python train.py --n_layer=13 --head_dim=32 --attn_scale=0.177 --parallel_block=true --init_std_qkv=0.0592 --lr_head=0.00471 --schedule="wsd" --doc_mask=true
MLP neurons of a small language model. Each row is named by its layer, matrix (gate and up: input weights) and neuron, and shows model dimensions 96-191. Each number is 128 + 24 x the weight over its row's rms, rounded and kept within 0 to 255. A neuron's up and down rows have the sign that makes its largest values positive.
After each neuron's rows, "fires on" lists the tokens most often at its 100 highest values on Wikipedia text that the model never trained on.

L2.gate457 [119  90 137 157 163 135  85  89 118  96 150 139 158 145 125 159 123 127 117 151 123 128 104  96  86 151 179 152 141 139 116 151  84 127 126 148 118 124 123 141 132 109 143 161 106 143 137 141 146 106 159 119  89 135  85 134 132  86 117  82 112 116 126 111 105 130 145 141 146 143  98 104 102 128 124 139 133 128 131 112  81  98 138 146 141 121 173 114 165  89 117 157 126  83  82 126]
L2.up457 [115 105  98 134 160 128 169 108 136 188 149  77 116 130 125 129 109 113  78 132 131 105 124 106 109 128 126  96 115 138 112 139 111 113 118  74 147 112 161 102 129 163 128 121 163  88 158 117 134 143 117 156 118  84 125 155 115 163 122 156 131 120  88 136 159 106 146  98 144 153 166 124 105 127 148 131 144 128 146 134 129 182 140 141 145 107  84 154 131 151 168 164 127 138 148 141]
fires on: "===", "===="

L8.gate305 [123 115 151 136 135 120 157 139 140 122 136 121 104 152 186 127 150 124 118 168 120 150 105 135  88 123 149  81 132 138 182 143 123 138 129 125 110 126 166 147 123 152 113 128 140 123 125  85 124 145 132  89 117 117 145 134 146 149  95 123 123 120 150 132 125  95  85 100 111 155 183 116 148 129 127  99  97 118 133  84 131 122 134 125  99 149 154 138 127 156 148 130 126 130 106  85]
L8.up305 [101 159 107 161 106  94 112 130 128 110 122  95 138 135 121 104 129 169 131 157  87 120 138  89 119 127 126 103 156 157  95 139 134  90 169 158 146 120 168 117 115 172 137 159 126 151  93 121  76 136 148 122  98 121 135 135 135 128 159 103 112 181 104 159 151 122 108 131  98 146  92 110 105 111  97  89 130 133  97 145 109 155 122 100  95 119 140 145 146 124 121 132 148 113 136 124]
fires on: " a", " an", " rank", " He", " went"

L5.gate319 [153 160 109 123 142 145 105  77 120 128 130 140 100 136 140 131 100 163  94 146 163 151 111 107  65 139 139 111 112  70  96 118 154 128 139 108 115 118 161 171 118 126 140 117 147 154 134  93 114  95 100 120 134 106 157 177 152 100 132 106 124 138 160 151 147 104 115 111 118 143 111 158 125 155 174 124 120 140 107 107 124 124  84 113 106 113 121 146 183  69 125 181  90 131 134 143]
L5.up319 [149 153  93 131 131 167 127 151 150 152 131 138  97 165  96 120 122 156  97 159 158 142 102 117 129 129 163 123  83 130 137 143 106 107 102 117 158 151 153 115 123 108 108 168 110 150  81 100 132 107 143 147 121 145 152 114 149 144 173 139 138 176 128 159 123 154  96 134 113 158 141  93 100 137 149 130 119 164 111 161 146 144  85 120 105 103 137 109 154  66 116 149 142 135 107 147]
fires on: " Cro", " Uk", ":", " Swed", " Nor", " During"

L8.gate114 [109 161 162  91 172 133 160 109 127 105 142 107 108 112  79 117 128  83 115  80 125 135 107 116 140 105 113 140 133 139 146 165 146 101  84 106 122 142 106 123 127 152 149 163  77 150 174 209 136 120 119 136 104 140 152 107 146 140 152 109 117 129 131 151 113 136 135 125 101 137 141 112 144  97 120 108 112 122  92 120 101  79 106 124 127 103 147  95 122 153 143 166 144 136 134 138]
L8.up114 [115 126 174 145 149 113 139 109 110 151 168 128  99  97 117  92 126 110  84 139 123 105  81 188 128 144 118 140  99 133 131  91 159 135 131 104  78 141 171 100 116 117 165 121 110 173 151 123 147 150 138 107 144 136 111 126 161 168 140 105 140 133 135  92 110 142 119 139 145  96 141 154 125 131 163 144 171  97 139 140 159 109  97 121 147  85 135 100 129 134 144 111 151 103 145 122]
fires on: " •", "a", "om", "on", "13", "."

L8.gate19 [140 189 158 103 187 148 131  99 132 143 105 132 122 150 110 129 121 125 149 111 167 140 138  97 123  73 134 134 127 102 105 159  78 146 139 148 138 110  80 123 109 145 136 149  92  82 136 132  94  85 125 130 128  96 146 132 142 133 123 134  88  85  73 130 140 137 117 116 101 175 122 128 135  80  92  88  66 108 168 119 107 106  97 121  88  81 147 100 117 141 116 130 122 160 152 134]
L8.up19 [131 151 123 179 138 110 115 176 111 122  92 124 100 134 103  98 171 110 154 120 149  85 148 123 146 120 115 115 132 108 110 100 179 146 167 114 197 131  93 110 138 141 110 124  90 126 119 128 124 140  95 130 147 152 180 105 141  91 168 207 140 127 129 114 149  60 136 155 141  77 148 120 105 110 115 109 174  97 150 119 103 124 135 111 166 124 136 101 126 142  93 122 124 187 100 108]
fires on: "a", "al", "ar", "ur", "an", "A"

L5.gate254 [148 114 122 177 172 137 155 157 124 105 129 106 103 111 169 149 104 120 134 122 133 105 145 146 152 146 126 155 117 133 165 130 136 129 144 125 127 128 147 125 150 128 133 162 169  82 146  91 159 174 132 143 131 121 106 138 115 104 124 131 118 127 120 127 144  84 115 174 114 118 120 132 125 133 101 136 104 102  86 119 135 109 168 162 100 134 114 137 122 176 134 157 207 116 121 112]
L5.up254 [112 117  87 105 171 145 176 131 126  84  99 114 150  93 155 135 143 103 153 130 146 128 134  92 132 101  95 108 108 119  94 123 110 130 140 125  90 150 127 117 108  92 169 145 121 101 107 147 159 132 101  82 108 100 137 136 123  93 136 109 141 115 130 122 152 148 115 175 110 151 102 129  93 169 113 146 116 121 180 138 117 111 117 152 135 164 163 156  95 159 122 139 140  99  98 106]
fires on: " public", "ure", " government", "ana", " State", "men"

L8.gate83 [143 121 135 116 113 117 180 113 169 133 112  87 124 147 120 136 156  99  92 150 127 119 130 104  71 127 148 119 147 137  67 111 132 158 108 125 143 139 115 141 115 105 101  77  91 100 157 103 131 152 126 125 139  95  83 117 136 104 131  83 142 136 120 104 111  79 132 126 130 119 130 108 131 134 111 139 101 147 117  89 144 132 105 133  75 101 109 147 131 120  99 100 117 108 165 115]
L8.up83 [106 132  98 118 145 153 131 129 147 112 139 124 140 178 113 120 149  79 165 191 112 105 121 117 106 164 151 146 126 137 173 142 138 130 112 114 143  79 153 146  98 185 123 112 118 126 115 151 130 153 129 151  92 101 158 106 137 124 102 131 112 155 141 143 115 124 152 133 163 112 179 129 113 124 124 115 119 118 127  80 140 115 160 106 175  94 152 144 126 129 135 119 119  79 130  95]
fires on: " of", ",", " (", " a", "),", " in"

L8.gate43 [137 101 131 113 122 119  96 123 145 171 161 158  99 141 138 153 175 139 120 127 124 145 111 128 129 151 143 135  90 137  61 132 147  99 137 127 128 128 142 167 119 151 129 110 168 114  69 125 130 131 113 126 160 148 117 130 106 156 148 132 130  78 124 129  97  80 159 137 117 107 137 101 128 113 105 135 108 133 140  96 122 127  69 139 111 126 104 127 144 102 117 123 122  96 135 100]
L8.up43 [153 123 122 139 102  71 117 104 171 101 141 145 138 128 151 167  89  88 152 104 121 106 125 113  97 135  91 132 151 106 121 144 120 108 167 138 109 131 134 117 129 156 120 126 149 167 123  99 155 118 130 117 136 140 136 153 149 154 114 131 149 107 120 122 157  77 114 107 117 114 138 147 127 125 149  98 143 101 153 120  94  85 131 131  97 114 135 167 116 142  96 110 122  99 105 152]
fires on: " All", " B", "ote", "up", " Sup"

L7.gate63 [134  91 123 153 156 112 116 133 125 121 109 138  43 154 161 122 146 120 164 100 130 154 136 127  89 150 146 125 166 129 161  95  94 108 108 112 133  92 131 147 147 128 154 115 141 116 141 112 102 127 175 123 113 122 132 113 114 138 110 117 173 103 164 121  97 102 157 165 187 141 150 157 142 138  95 108 163 111 104 120 158 124 138  80 112 127 127 135 155 143 135 120 121 120 120 142]
L7.up63 [102 115  88 124 120 161  97 165 132 113 114 146 126 144 124 114 107 135 151  86 110 133 129  80 148 134 180 107 166 127 146 161  99  99 150 128 100 180 134 167 167 108 105 104 145 116 145 119 137 119 123 169  77  80 113 123 113 150 132 175 151 132 132 136 148 137 110 130 149 133 107 129 137 150 146  97  95 164 122 100 116 112 131 131 153 140  53 102 103 105 160 115 136 120 168 139]
fires on: "us", " Order", "es", "der"

L10.gate105 [117 145 143 125 130 111 136 140 110 115 118 162  86  85 122 108 160 144 118 159 153 138 119 143 159 104 186 150 130 159 160 116 176 103 118 106 137 101 117 106 139 135 136 123 101  98 133 163 129 151 139 136 146 166 113 121  53 150 163 106 101 138  95 121 180 162  91 120 148 133 131 171 145 177 132 163 112 131 135  90 136 123 118 120 146  91 148 130 139 146 117 146 132 140 142 100]
L10.up105 [110 136 130 131 122  85 105 150  93 116 151 162 119 137 148 138 115 108 152 173 104 110 112 145 127 142 120 142 127 128 148 101 170 151 113 116 153 135 103 109 139 147 113 162 139 116 110 153 155 135 157 139 100 143 147 110  98 194 137 128  93 149 127 128 128 126 136  82 145 143 164 149 162 160 160 135 111 125 148 104 136 128 129 146 148 140 142 120 141 118 144 134 121 129 106 114]
fires on: " is", " 18", "s", " •", "urr"

L5.gate280 [ 99 136 118 114 121 160 111 127 164 135 104 125 105 128 140  87 128 109 129 155  93 122  76 148 122 117 142 187 121 168 134  98  95 132 103 114 151 121 167 143 120 103 154 145 130 100 146 146 126 177 116 136 142 142 122  93 116 133 138  80 105 147 148 120 127 143 109 141 101 109 116 113 128 142 121  92 127 119  89  89 168  85 126  98 122 136 130 100 108 111 125 145 116 157 140 154]
L5.up280 [123 144 131 128 120 185  96 117 122 150 145 116  80 125  80 147 155 127 101 118 133 187  98 136 141  91 201 150 137  74 116 131 104 122 158 122 141 144 159 137 108 138  94  69  82 145 110 114 135 150  95 107 110 130  88 130 137 124 173 118 108  92 123 128 126  99 139 101 141  84 110 122 101 127 136  87 140 129 156 136  81 171  84 153 170 117 121  92 134 172 106 129 111 135  90 126]
fires on: " for", " of", " on", "anc"

L10.gate215 [161 149 162 136 127 126 154 101 149 104 132 108 100 124 164  58 133 103 101 123 112 158 135 122 118 115 147 141 102 100 151 106 150 129 129 171 134  85 105 134 159 101 129 118 110 114 123 124  79 152 148 128 108 127 159 104 106  91 130  83 139  99 115 143 174 130 136 159 159 201 107 154 151 142 147 105  77 119 152 128 117 103 137 162 114 151 128 104 107 120 147 123 123 168 158 104]
L10.up215 [117 181 138 171 108 107 122 145 132 150 138 141 109 156 127  94 116 126 111 135 148 115 134 164 118 115 131 100 114 113 148 108 144 107 169  94 101 186 126 143 143 146 139 117 148 135 104 109 133 134  99 126 175 111 113 166 121 114  87 128 122 117 102 121 134  86 147 149 128 146 142 143 143 170 127 124 111 137 149 131 104 109 130 141 148 134  76  88 132 113 112 182 135 179 137 144]
fires on: " ag", " Mar", "al", "ar", " her", " as"

L3.gate329 [100 161 157 123 129 173 119  91 146 157 155 123  89  72 139 133 124 156 131 135 107 127 147 130 132  93 146  95  77 110 109 114 128 113 107 112 122 149 111 126 115 137  95 107 144 107 174 105 151 131 103  88 109 124 164 146 144 135 126 129 117 136 134 151  94 133 105  89 121 133 117 127 131  68 117 119 143 142 150  99 119 121  55 125 133  98 104 130  91 110 129 133 140 116  74  98]
L3.up329 [157 175 107 160  83 126 152 104 115  90 103 148 126 107 148 102 101 194  62 141 176 139 128  89 154 101 134 136 134  91 108 139 136 142 167 138 133 115 109 155 116  64 123 104  78 137 149 136  88 116 144 146 105 140 108 121 135 121 139 127  95 171 129 135  87 137 129 134 148 156 135 172 177 112 114 131 128 129 124 118 126 142 100 121  98 133 133  87 125 136 126  82 150 111 112 133]
fires on: "od", " ab", " young", " sur", " short", " old"

L10.gate82 [109 154 120 115 106  80 129 136 108 150 114 109 113 117 130 146 188  99 152 129 150 135 100 109 165 133 133 110 130 146 122 114 126 180 133 112 118 119 154 171  95 125 121 104 115 101 174 125 139 115 140 108 120 115 104 138 161 143 106  82 108 144 159  70 179  84 132 136 108 148 167 127 155 149 157 114 146 123  98 129 152 147 103  92 112  98 135  95 126 142 147 164 128 105 125 114]
L10.up82 [146 105  88 104  78 136 162 125 123 120 123 113 112 128 144 103 145 109 107  79 134 100 126 139 150  99 112 110 120 132 178 168 142 156 110 131 124 180 129 113 118 111 129 147  98 165 125 178 119 117 161 100  76 121 157 113  85  72 160 132 141 110 176 118 111 120 127 131 167  70 132 139 100 145 127  57 148 100 102 124 130 152 142 104  91 155 120 139 162 160 118 128 148 125 136 152]
fires on: "ic", "–", "P", "ip", "he"

L2.gate187 [173 110 143 180  84 105 126 101 164  72 144  99 121 116 159 156 121 148 135 109 137 109 135 156  98 132 112 119 107 164 109 133  93  79 126 123 125 111 143  96  80  83 158 126 201 126  97 139 160  97 138 137 108 141 145 131 141 126 133 148 123 121 139 101 107 181 142 141  94  96  93 153 120 140 106 142 113 137 130  94 125 170 132 153  96  83 143 115 158  72 130 132 132 116 106 145]
L2.up187 [ 98 117 135 158 131 129 111 142 157 131  74 139 110 124 122 177 140 138 118 142 147 117  90 149 110 114 143 113 104 123  97 144 158 145 117  92 178 110  97 154 132 122  85 130 123 150 110 128 155 143 105 104  61 102 156 107 122  90 165  75 136 129 120 114 125  97 131  99 118 153 115 123 153 127  94 114 125 146 128  88 125  99 155 121 120 138 106 126 146  96 126 123 159 117 129 129]
fires on: " before", " system", "On", "After", "*", " April"

L8.gate369 [175  86 106 144 122 137 126 161 166 142 122 120 126 138  80 168 129 101 107 103  68 111  96 144 166 114 117 109 122 154  91 105  95  98 146 139 103 117 146 122 146 180 105 110 178 121 146  98 133 160 166 107 118 134 112 112 105 130 131 112 129 114 123 127 130 182  91  72 131 107 154 110 125 143 158 129 101 111 154 117 109 128 120 113  64 122 137 136 177  89 138 137 129 111 144 121]
L8.up369 [153 171 105 165 150 159 118 183 153 120 129  90 140 149 109 133 108 145 131  68 149 111 107 122 152 115 151 115 115 143 118 111 145 131 130  86 122 162 184 137 155 130 104 116  93 164  89 121 105  69 119 108 138 180 131 135 116 173 136 153 151 130 123 106 124 130  94 157 118 119 123 153 139 137 132 187 121 124 110 182 131 174  98  93 113 174  94 151 106 136 106 139 119 163 140 132]
fires on: "ust", "er", "oy", "ot", "ire", "ent"

L5.gate423 [ 96 149 129 132 154 130 165  99 165 109 167 124 139 136 139 125 125 135 108 123 161 117 140 142  73  92 148 125 147 138 117 161 111 135 147  84 142  95 118 148 147 169  82 159  85  77 146 107 117 149 120 147 151 134  78 157 108 149  58 107 105 131 112  68 114 116 129 146 138 147  98 124 146 134 134  94 119 119 145  94 124 149 135 140 149 144 114 123 181 101 173 135  99 138 138  96]
L5.up423 [119 105 122 141 160 140 150 126 151 139 161 102 117 151 111 107 116 127 137 150 159 120 131 107  87  82 134  90 145 155 102 100 100 140 109  87 127 105 133 154 129 143 113 115 123 133 111 131 171 135 127 105 168 133  88 161 111 148  94 102 139 151 123 129 111 123 164 143 141 111 166 159 105 160 126 130 135 127 112 105 106 185 112 114 107 158 125 108 187 111 167 111 111 125 109 126]
fires on: "==", "==="

L10.gate19 [131 148 158 143 154 174  62 133 160 128 136 149 119 125 165 129  80 131 150 129  78 131  68 137 118 154 161  87  95 139 147 109 129 142 129 107 126 112 139  85 137 125 139  99 174 106 152 128 129 109 106 105 145 129 128 147 152 161 112 168 126 126 117  75  95 117 127 124 109 113 116 144  99 112 113 122 124 138 142 120 114 101 122  99 112 113 134 125 147  95 109 126  91 162 118 123]
L10.up19 [139  90 142 162 104 118  96 113 131 104 106 174 118 171 165 130 171 144 145 117 122 117 116  83 138 116 118 122 134 164 155 118 152 143 133 127 127  94 137 182 106 145 140 127 115 135 131 149 131 183  98 112  89 136 142 155 111 124  94 115 120 142 145 114 115 117 130 101 113 136 137 130 157 183 131 125 126 112 127  93 111 129 144 100 140 139 108 164 116 171 108  93 135 106 115  97]
fires on: " |", " 0", ";", " 2", " University", " 9"

L3.gate444 [159 134 171  97 132 158 116 120  69 140  91 111 158 121 154 105 122 131 112 151 116 172 123  89  94  93 102  83 131 136 109 120 161 134 116 165 169 147 159 101 117 121 151 138 114 136 129 129 122 144 127 148 114 134 123 159 109 110 124 118  91 157 129 139 108 111 118  90 110 101 144 134 138 106 115 105 119 147 152 120 153 155  94 125  99 128 119 109 127  96 114 158  72 129 144 103]
L3.up444 [133 144  96 102 110 103 118 115 126 127  88 168 130 144 162  94 127 123 134 151 149 132 155 130 113  96 130 130 134 139  73 155 158 167 117 115 131 116 175 132 119  95 137 166 123 153 135 163 117 165 160 149 145 126 141 141 117 103 125 152  83 130 125 143 149  72 112  94 121 123 150 142 132 143 110 124 163 154 169 116 149 115 145 142 135 132 119 111 143 109  90 128 130 145 131 165]
fires on: " inter", " Inter", " water", " front", " High", " Water"

L10.gate66 [141 135 135 104 148  95 149 111 118 137  87 135  75 129 151 126 161 130  94 110 140 160 134 123 152 142 125 135 106 127 105 182 132  80 101 156 107 153 148  69 165 117 132 109 129 131 135 122 146  97 107 132 158 160 100 124 134 142 170 166 108 137 147 129 141 103 112 142 132 132 168 137  79 128 138 101 138 107  87 144 129 147  89 103  93 124 121 116 144 106 147 191 133 162 127 125]
L10.up66 [118 118 137 111 113 124 153 144 117 142 120 174 103 169 124 140 125 126 135 152 170 151 148 114  92 159 130 154 123 150 138 133 147 102 102 133 130 168 125  78 130 159 141 129 155 135 179 148 106  99 128 115 113 135 137 137 121  99 157 146  96  52  81 112 133 141 117 168 120 160 134  94  97  96 112 113 137 120  98 114 117 131 133  94 134 105 136 100  96 163 165 124 190  81 129 166]
fires on: "c", " Ad", " ad", "ic", "ec"

L2.gate104 [115 132 143 161 110 146 129 110 138 153 113 116 115  99 167 124 102 145 149 139 157 167 155 107 110 137 134 112  96 126  85 190 110 109 142 125 129 171 142 116 114  98  98 160 141 124  95  97 132 139 119 113 130 157 121 132 141 104 124  98 174 110 183 133 100 143 147 131 123 123 128 106 122 142 112 115 135 101 133 119 156 140 170  88 139  92 134 142 107 116  92 141  93 102 170 140]
L2.up104 [ 69 140 149 122 144 129 127 131  98 120 105 112 112 115 167 106 138 115 130 134 132 110 122 159  76 106 108 112 151  93 103 131  99 106 124 127 154 112 177 155 133 114 127 147  73 129 161 170 102 153  84 137 141 127 107 125 115 118 106 116 123  95 101 118  70 111 134 128 127 113 133 126  23 103 130 132 115 156 106 140 142 141 166 119 136 100 141 116  99 135 173 140  97 155 103 126]
fires on: " trans", " Racing", " Trans", " Jo", "ott", " dr"

L10.gate312 [166 114 113 167 106 150 139 120 164 120 125 152 108 139 125 105  99  96 137 117 109 138 133 120 135 121 138 115 118 136 100 140 108 100 162 118  92 156 169 128 122 149  84 160 151 122 105  83 114 139 156 103 144 156 109 117  65 117 126 141 108 123  93  81 112 170 123 101 113 134 154 134 138 132 102 131 118 102 116 140 139 138 115 151 126  79 111 120 141 121 125 111  88 128 120 151]
L10.up312 [141 140 144 147  84 138 150 132 109 161 164 122 152 143 193 152 123 136  82 137 133 118 112 120 131 137 111  89 119 113 143  98 120 137  90 161 110 119 171 111 140 156  86 162 117 152 167 146 157 150 144 144 166 108 117 164 161 138 152 139 110 144 138 104 143 148  85 152 152 135  95 138 117 125 120 130 157 113 120 118 145 157 103  94 113  93 129 131 133 113  76 146 107 117 149 125]
fires on: " 19", "oy", " 1990", "rup", " 2010", "er"

L5.gate427 [104 135 148 166 107 151 163 134 128 127 112 140 121 100 128 172 177  99 137 134 116  90 103 109 115 117 139 175 160 134 125 111 137 118 165 118 137 146 131 146 112 133 153 153 175 129  93 115 136 150 106 121 167 119  98 125 159  98 167 136  98 115  78  75 135 118 113 159 144 141 120 145 103 154 121 148 127 127 152 140 107 148 195 172 121  93 121 137 123 128 138 139 116  97 117 123]
L5.up427 [ 98 118 123 146 128 120 149 148 142 139 101 131 145 132  97 120 144 117 146  99 122 145 127 142 193 127 170 166  94 118 108 152 152 143 133 126 124 165 137 117 145 116 164 167 136 108 139 136 140 179 170 144 168 166 121 116 152 117 117 159 104 126 121 114 148  79 129 135 149 155 124  90 135  89 142 148 107 153  58 142 104 178 152 124 105 129 154 108  93 120 152 140 141 114 144 148]
fires on: " public", "estern", " Ch", "orthern", "astern", " cult"

L2.gate427 [156 123 124 156 125 101 159 152 117 104 138 141 112 128  74 155 138  99  96 153 143  99 147 141 143 177 126 129 169 102 128 139 149 146 111 151 143 129 166 111 156 115 137 109 168 135 149 125 158 137 112  85 104 141 102 149  98 142 139 143 170 109  85  88 140 163  98 132 171 120 117 126 102 145 134 121 125  78 142 121 112  80 152 124 153 123 118 120 145 142  81 134 125  92 122 141]
L2.up427 [ 97 126 141 112 106 156 169 133 134 132  90 137 118 137 159 124 113 168 111 143 175 157 103 142 125 115 109 162 168 119 145 110  97 142 108 124  77 114 159 134 125  92 148  73 127 115 133 168 145 126 126 116 131 129 146  94 111 175 177 124 126  75 145 139 133 124 154 167 115 103 142 135 122 165 100 124 142  81 132 128  82  87 104 111 115  92 103 120 144 101 145 132 118 127 156 128]
fires on: "uc", " FRA", " Grand", " High", " MF", "ball"

L8.gate259 [114 113 124 107 114 104 119 190 101 105  91 106  86 136 141 117 115 150 102 200 103 115 136 148 114 145 161 146 175 104 112 131 103  81 152 145 136 124 145 148 125 142 128 115 115  90  69 116 131 132 123 124 133 129  99 114  91 101 125 124 115 112 143 119 174  96 116 146 146 105 159 151 137 109 113 130 144 101 144  85 124 136 135 125  99 152 159 113 135 119 135 139 110 110 123 169]
L8.up259 [126 152 124 121 178 163 172 100  86  94 115  92 129 127 170 156 121 155 128 113 102 139 149 125 148 161 168 108 110 140 156 120 100 121 102 157 101 126 114 139 169 167 129 161 100 135 100 143 116 146 103 117 123 173 156 132 129 141  98 119 141 121 109 118 145  96  83 146 132 106 142 102 165 108 147 142 123 134 179 119  94  85 141 124 164 159 116 158 118 100 152  93 119  97 119 139]
fires on: "ent", "ist", "v", "cent"

L2.gate172 [108 126  94 161 163 120 121 134 132 130  99 104 160 117 114 110 135 149 129 135 142 121 136 138 130 160 114 133 103 142 152 123 128 144 180 166 133 129 119 177 147 134 120 112 156 172 169 122 172 208 160 103 140 134 129  92 107 122 101 117 120 136 122 137 147 160 145 152 128 121 128 133 115 142 119 165 140 152 149 130  94  85 131 189 132 140 127 143 144 116 116 134 140 121 113 163]
L2.up172 [143 131 122 170  94 124 140 107 142 136 118 156 101 136  95 159 138 115 115 128 149 137 125 120 168 138 133 102 140 143 130 107 111 108 171 183 126 136  95 155 118 120 112 127 126 120 118 146 125 169 169  86 176 125 147  92 147 144 114 105 127 127 137  91 139 147 151 149 125 122 103 135 116 200 104 134 159 140 108 138 111 115 159 174 161 123 155 155 149 160 121  90 147 115 115 156]
fires on: "ior", "erson", "iences", "ler", "ell", "ills"

L10.gate488 [151 141 174 133 119 141 118 142 119 135 114  93 113 104 146 126 105 134 130 157  99  79 169 148 177 104 126 126 158  90 126 150 122 135  76 130  95 136 137 135  92 142 106 101 132 116 151 139  99  99 131  96 132 124 114 141 119 111 129 182 148 169 126 145  92 132 132 133  91 123 129 150  68 109  97 138 121 175 157 132 125 128 154 119  94 132 106 113  95 141 138 123 188 137 146 130]
L10.up488 [121 156 147 107 152 126 169 160 119 122 126 105 119 147 133 128 126  86 113 172 184  95 173 147 132 130 106 112 118 172 101 112 184 120  91 119 137 117 118 144 144 108 118  97  99 100 134 110 134 139 127 152 115 133  95  86 106 136 166 117 116 153 128 109 109 101 145 128 101 113 146 102  91 182 163 165  81 150 103 144 123 140 170 147 136 114 191 158  90 100 104 156 192 126 113 130]
fires on: "ol", "z", "C", "h", "ic"

L3.gate402 [105 106 125 122  96 110 100 124 102 147 119 133 171 111 141 118  87 104  96 142  71 134  90  85 162 131 166 133 131 112 166 135 116 105  97 132 138 155 156  98 161 127  98 142 132 142 133 114 131 155 118 153 135 138 117 126 119 102 165 171 120 165 131 140 124  94 154 104 148 126 132 100 115 127 138 130 121 160 144 135 134 105 105 156 196 122 107 114  98 129 167 141 126 126 125 176]
L3.up402 [ 95 104 162 106  87 103 144 135 132 136 115 116 132 131 100 123  93 161 155 182 138 142 135 149 117  87 123 128 123 115 142 150 108  98  98 147 136 140 160 138 147 136 130 111 157 133 136 130 155 107  96 151 143 160 128 165 144 146 100 160 109 131 122 123  70 153 156 136 107 102 118  95  74 105 126 137 101 140 131 138 115 113 169 129 146 140 139 147 149 107 128 129 183 123 121 110]
fires on: "ock", " September", "row", "et", "T", " mov"

L10.gate324 [143 115 120 149 168  97 143 104 100 145 129 100 118 145 143 164 126 148 104 104 114 106 108 125 137 141 112 136 172 147 148 128  98  91 110  97 129  97 124 124 149 131 141  82 136  77  94 132 134 106 147 129 110  85 157 103 136 108 184  95 137 114 113 123 158 126 120 136 106 174  91 130 155 130 151 113 101 114 154 125 152  97 140 119 120  85 163 127 110 100 173 106 137 163 133 163]
L10.up324 [160 175 140 122  69 112 127 109 106 158 122 101 130 147 116  84  98 143 159  86 128 139 134 111 108 129 130 164 139  87 155  64 112 126 112 126  94 127  98 107 113 135  91 127 119 155  90 102 143  98 138 147 103 139 122 138 154 104 173  82 119 136 108 136  95 102 135 129 104 108 112 119 110 138 122 127 157 111 144 163 152 125 175 160 149 112 106 124 141 177  77 129 145 143  90 162]
fires on: "y", "ov", "al", "h", "'", "v"

L5.gate431 [124 136 113 140 111 127  75 144 167 141 105 135  98 149 113 122 167 113 117 182 116 147 117 158 126 101 178 188 112 149  91 123 127 129 149 150 146 144 145 119  93 142 159 103 153  89 111  92 114 148 113 133 130 130  71 127 147 143 150 106  98 133 149 115 125 111 154 126 168 116 151  86 110 147 110 136 141 156  89 112 136 147 192 123 141 105 124 134 125  75  88 126 157 112 125 113]
L5.up431 [128 111 150 144 145 126 155 134 138 108 156 135 118 163 113 109 148 118 126 142 123 129 123 139 135 124 117 152 113 130 120 106 128 143 142 119 145 116 110 170 189 168 128 149 131 157  98 162  68 149 121 112 145 150 106 166 110 120 115 112 139 116 116 109  99 150 139 158 115 151 126 113 129 138 121 163 124 149 126 131 155 116 102  95 129 111 117  70 138 114 139 149 167 111 110 155]
fires on: " of", ":", "astern", "estern", " southern"

L10.gate115 [139 176 123 130 131 109  70 118 152 134  88 109 111 162 112 123 178  75 115 140 125 127 132 124  81 113 122 138 119 165 136 111 141 158 143 113 122  84 141 142 137  98 126 127 183 123 127 117 121  97 120 106 164 129 116 122 178 131 164 163 145 149 108 120  70 113 157 139 103 142 117 108  95 133 127 135 127 140 143 132 136 118 141 123 107 118 127 131 128 124 109 114 159 101 104  87]
L10.up115 [146 105 125 126 152 100 163 157 123 191 100 103 156 160 123  78 174 106 150 128 124 112 143 178 126  96 109 126 126 131 147 134 108 106 144 117 148 120 120 168 123 123 125 139 121 104 139 160 101 197 114 133 114  93 123 128 140 125 161 135 102 127 122 134 151 131 139 159 149 114 151 142 113 164 149  96 127 156  90 101 104 107 125 123 116 125 155  90 104 126 140 114 161 128 128 132]
fires on: ",", " of", " U", "S"

L5.gate313 [136  90 119 133  95 161 131 129 122 107 102 122 120 141 113 117 130 112 136 113 140 135 159 123 120 156 123 140 115 129 168 172 172 121 135 161 134 140 147 166  99 141 161 136 198 155 114 102 178 182 148 159 106 135 171 108 151 137 127 133 145 129 138 158 163 152 101  93 167 118 150 124 152 120 107 130 136  74  90 134 139  93 133 175 141 153 154 115 148 127 114 147 164  90 100 131]
L5.up313 [147  94 131 133 117 120 122 152 126  71  99 117 174 116 122 133 125 166 107 131 135 107 144  98 116 132 123 138 150 149 127 126 176 151 156  70 142 165 105 121 129  99 168 154 159 130 152 128 110 115 109 134 136  99 122 100 162 143 176 175 153 105 139 164 144 118 123 129 154 138 121 147 125 163 119 109 115 127 130  87 126 132 125 124 115 152 132 105 104 115 131 162 132 112  86 134]
fires on: "ai", " species", " white", " Act", "ae"